Weights of a small transformer language model.
Size: 12 layers, width 160, 2 heads of 64 (1 for keys and values), MLP 448 SwiGLU, 5.96M parameters.
Architecture: rotary positions, biases.
MLP neurons of a small language model. Each row is named by its layer, matrix (gate and up: input weights) and neuron, and shows model dimensions 0-159. Each number is 128 + 32 x the weight over its row's rms, rounded and kept within 0 to 255. Numbers have three digits each. A neuron's up and down rows have the sign that makes its largest values positive.
Before each neuron's rows, "fires on" lists the tokens most often at its 100 highest values on Wikipedia text that the model never trained on.

fires on: "-", " of", "\n\n", " to", " the"
L5.gate443:161106139135111124138114157132119125156137134164146164115144120157090139194093090092074132123168075061108090183176158119130164131111133094136140156058145144111170112192136132179152137109137142146065067151150102156122122148096131092153150130138119115108165114127178133111121206071136157093106126165151155153119074079163095152186122096059161164079134134181119133141177122164181189104097170154128151154091129145163108138162066100051156104122112113105197149135171098127179136110163158
L5.up443:126180148152129139127087097163153165105099154150098120057116123125081091161147149070134196128172162153142121236176122141115147116147109160143137164095121126077099074135147134122121115165116113111121111208084158118102092163138100130125123072107119099167182125208153128123111131096095124111189171094162117141107116090187094128118118092090150104205143107110085099153147137125156158164131121155197124140139072108143122101137150131109150159063085105153180121212155102123102136076117118

fires on: " to", "\n", "\n\n", " as", " from", " at"
L3.gate189:155128148157094181163193120124138193076133124126099137142127117115095124183149160114200107114148103131093123191172157109109137216161099092142092144204173070144162169132130147092186150164116123084086083137092139127111153172127115129186167127153095107145102160116143151088136048139143151126097134059102146076110110119153159175146092039119132123079135149149143134125139091105199147107113103137125109072158137139127192167167157146186094098134131120155137154101149105116117146128096131
L3.up189:079118171147089122139166101153172083133151130097154145115175089133134145116092138071184089110197081120147143180142137181117134152096144119119132145043096171100122167133103130158172160108062132173089059112164122178148100177119198104075165126141082090108134069158131096111127142075182106153170117124132070132144145102169103084141133125143137092137117198144107148115139144152082129086176132129120162075108161130098108154148144136157127162123141056157116142163159123167152065115128078

fires on: "d", "ed", "si", "n", "r"
L5.gate306:111112089104118157125138124062083143162097130117086134113112174149139145199132076128112178120146131049133121122122127125166085166121123100146121117068168073156102118172067110170082138155150128155125106120122130162118180100152149139102171167135105172203095142097121160093076189116111113101195144145185159068108160130080178091135154110143161132108119178122143145112129155144142147181176159140096117120080155123116145119073118074172128190146193166139095137108147108084114084155107199
L5.up306:146106109125091140112139127116136132097175117171146176101170062097165150137156146104143069182129148142113153098111122107113119152121111107117099151111106084127125094170158182103116092208159156131127095173122127081213159127155157147103192106170141090083135140152122150109150095146124095073062165050070041141165086121148121112103133126187118164111112157124182129148131129215102156121179097113144148143114126107141050143083095146121111111118133143091130173138174070129163096094115133

fires on: "ly", "nt", "t", "d", "n", "ute"
L2.gate5:154110137085181132110158131154123171113105094126122185115139148130186146082100149180059138153149146127124112143134171071136149128123140100118120161110098159102137134153087077158148151144114080230121111177161081065097101103132175157125167104132081140146157122126182154122152127140119117104139105239132151087117114070102157146142137133105127122147123186166135102131208127103113135157122098111142181132111071139081075115175187095198155088120134191141133104105134134147099117095187159
L2.up5:124114118118152130176104159116123200108135063136128153083134168152139149155121181086133115085138171141135158098096086101125137150155146145082152112206175091144118094182115097159096161141112139120111143176119101106121168163190182123153177067124127115078110130093150089096190139199127142110159130117117092154178096106126151120174118124178116158139115144124144155180134107226112197138107098116142155105167103140156128101096139104082153124139028118099148160145079097177081150152163151

fires on: "\n\n", " to", "\n", " of", "-", "="
L2.gate227:126115113201111108145146161170149176076155113159120173113142127161120198128150085158143108170161085172097113162111122172161109159104137117153114175150187135102186175099146147151115201134139108143095114192147126138151119153129168040141206114120118149122160207136185150141083131092161174138170088123160156112123071117121144118187067100138152118077163121136089076178124077116111094062144146133149151124121132137130144147149092087159106122126175133139097154115168092158130126087171107
L2.up227:085144137184102144141174117176071112090154175143137157088167137144147173131112117151130108117147143147100157164141124175134143121150159090205106121115182168095137136128153134192113132123117185156157137103091122110133164163131123091049202174115110144132195091131132060103138138094153118108181127097098153116127141130115105096121106096135075120192158110141139163180185111132145155135158090122124172127159164124100141121173149089115116124156148063062074149086092135211110067091175088

fires on: "it", "n", "in", "t", "l"
L9.gate31:180062135142149147076090077146128096117133128146155155130088128222106101136109106129095103118138206048083167167126116110111145083110113156116156114115151130130100130101135137134074142142141123158117111170130134042122134153141091174154209075119130158077193177163159102124080164136134067110133161127106135099119136106130110160114136095157087114088135087096102145131090109102102143112114086100128141172108149152175095118128153150145130077100234151140177065124109095138073156129109108
L9.up31:116135120160146111106126152067093112127132062110191133100090137178185075167065068155125184134093160165141130113107133128171187170115091091113095118146137121178164062164098093137065132120178139124133080144135112132135161183232112085150173129134137125108106096118122092130145114161126188086131102089129117102123158103126056123115129132125076088050134119119131118180105117122092084165127076108150139185148125139103129141095161082146095110169117124148154071143095086141126133186126126

fires on: "\n", ")", " is", " was", "\n\n"
L9.gate167:079194137164048125160131146121149177090118125087176082103099071065180112133157080126173166171117137183118046140165083148121154119144109143127111131113121174121105124199084134148117151102089050129108129180115139161095155167128167112119191151096089193153113180125136075088111072125106160102129148134135146095105148104151108098169091095118163122094106091099043118101149108104101102105141112159117144166100167165120113116101122113137131147120153155133141061129109102119131176153166157
L9.up167:085143107174158168138102122127137188148136169111120110086169106105177116121159112082204139135122170094146085100108166146115148202100176144121127126092120111125172178161226109147100134159141143117144135057134120201166098131133118106106185179099149076157187116116125105118213143091135144134166156147094126105141120177177164137172136097089079156113130096172116170148139132143130131058165137149118149121112096146142136141106127087111148124082127135055107162113158137150192179179122103

fires on: "\n\n", " /", "-", "=", " under", " by"
L2.gate185:127105074152068151168095171151107134112185195126100203061104097118143136134179129120166162125135085119152157125139139161112087145083143129084124127080153109118142176117100142110137153137109185138068086132082135075140160200137135112098138165144094097124083108129160136114135153075089152149143180093130168194122084135104124182125062080125126180167132102091095156082156054180090103151159134151095124119111102134111096131187163176166127087120130148105172118158194116131120109093132127
L2.up185:161082107099120153154131123175172154098128095117121125108155132095111165072170111136131147135142107185141128128130137160134162141042151132141144114102131115113133140095141177127107150164096162067100105143055106092098093179175168075096210060183087121175136140129121081097150151153096178111138107144108077114126112161127151138123062116102102163176138119135116127170119088133111111097170073117107164080138107139121096149173159125141138212134141098070122132060174134096059153062103137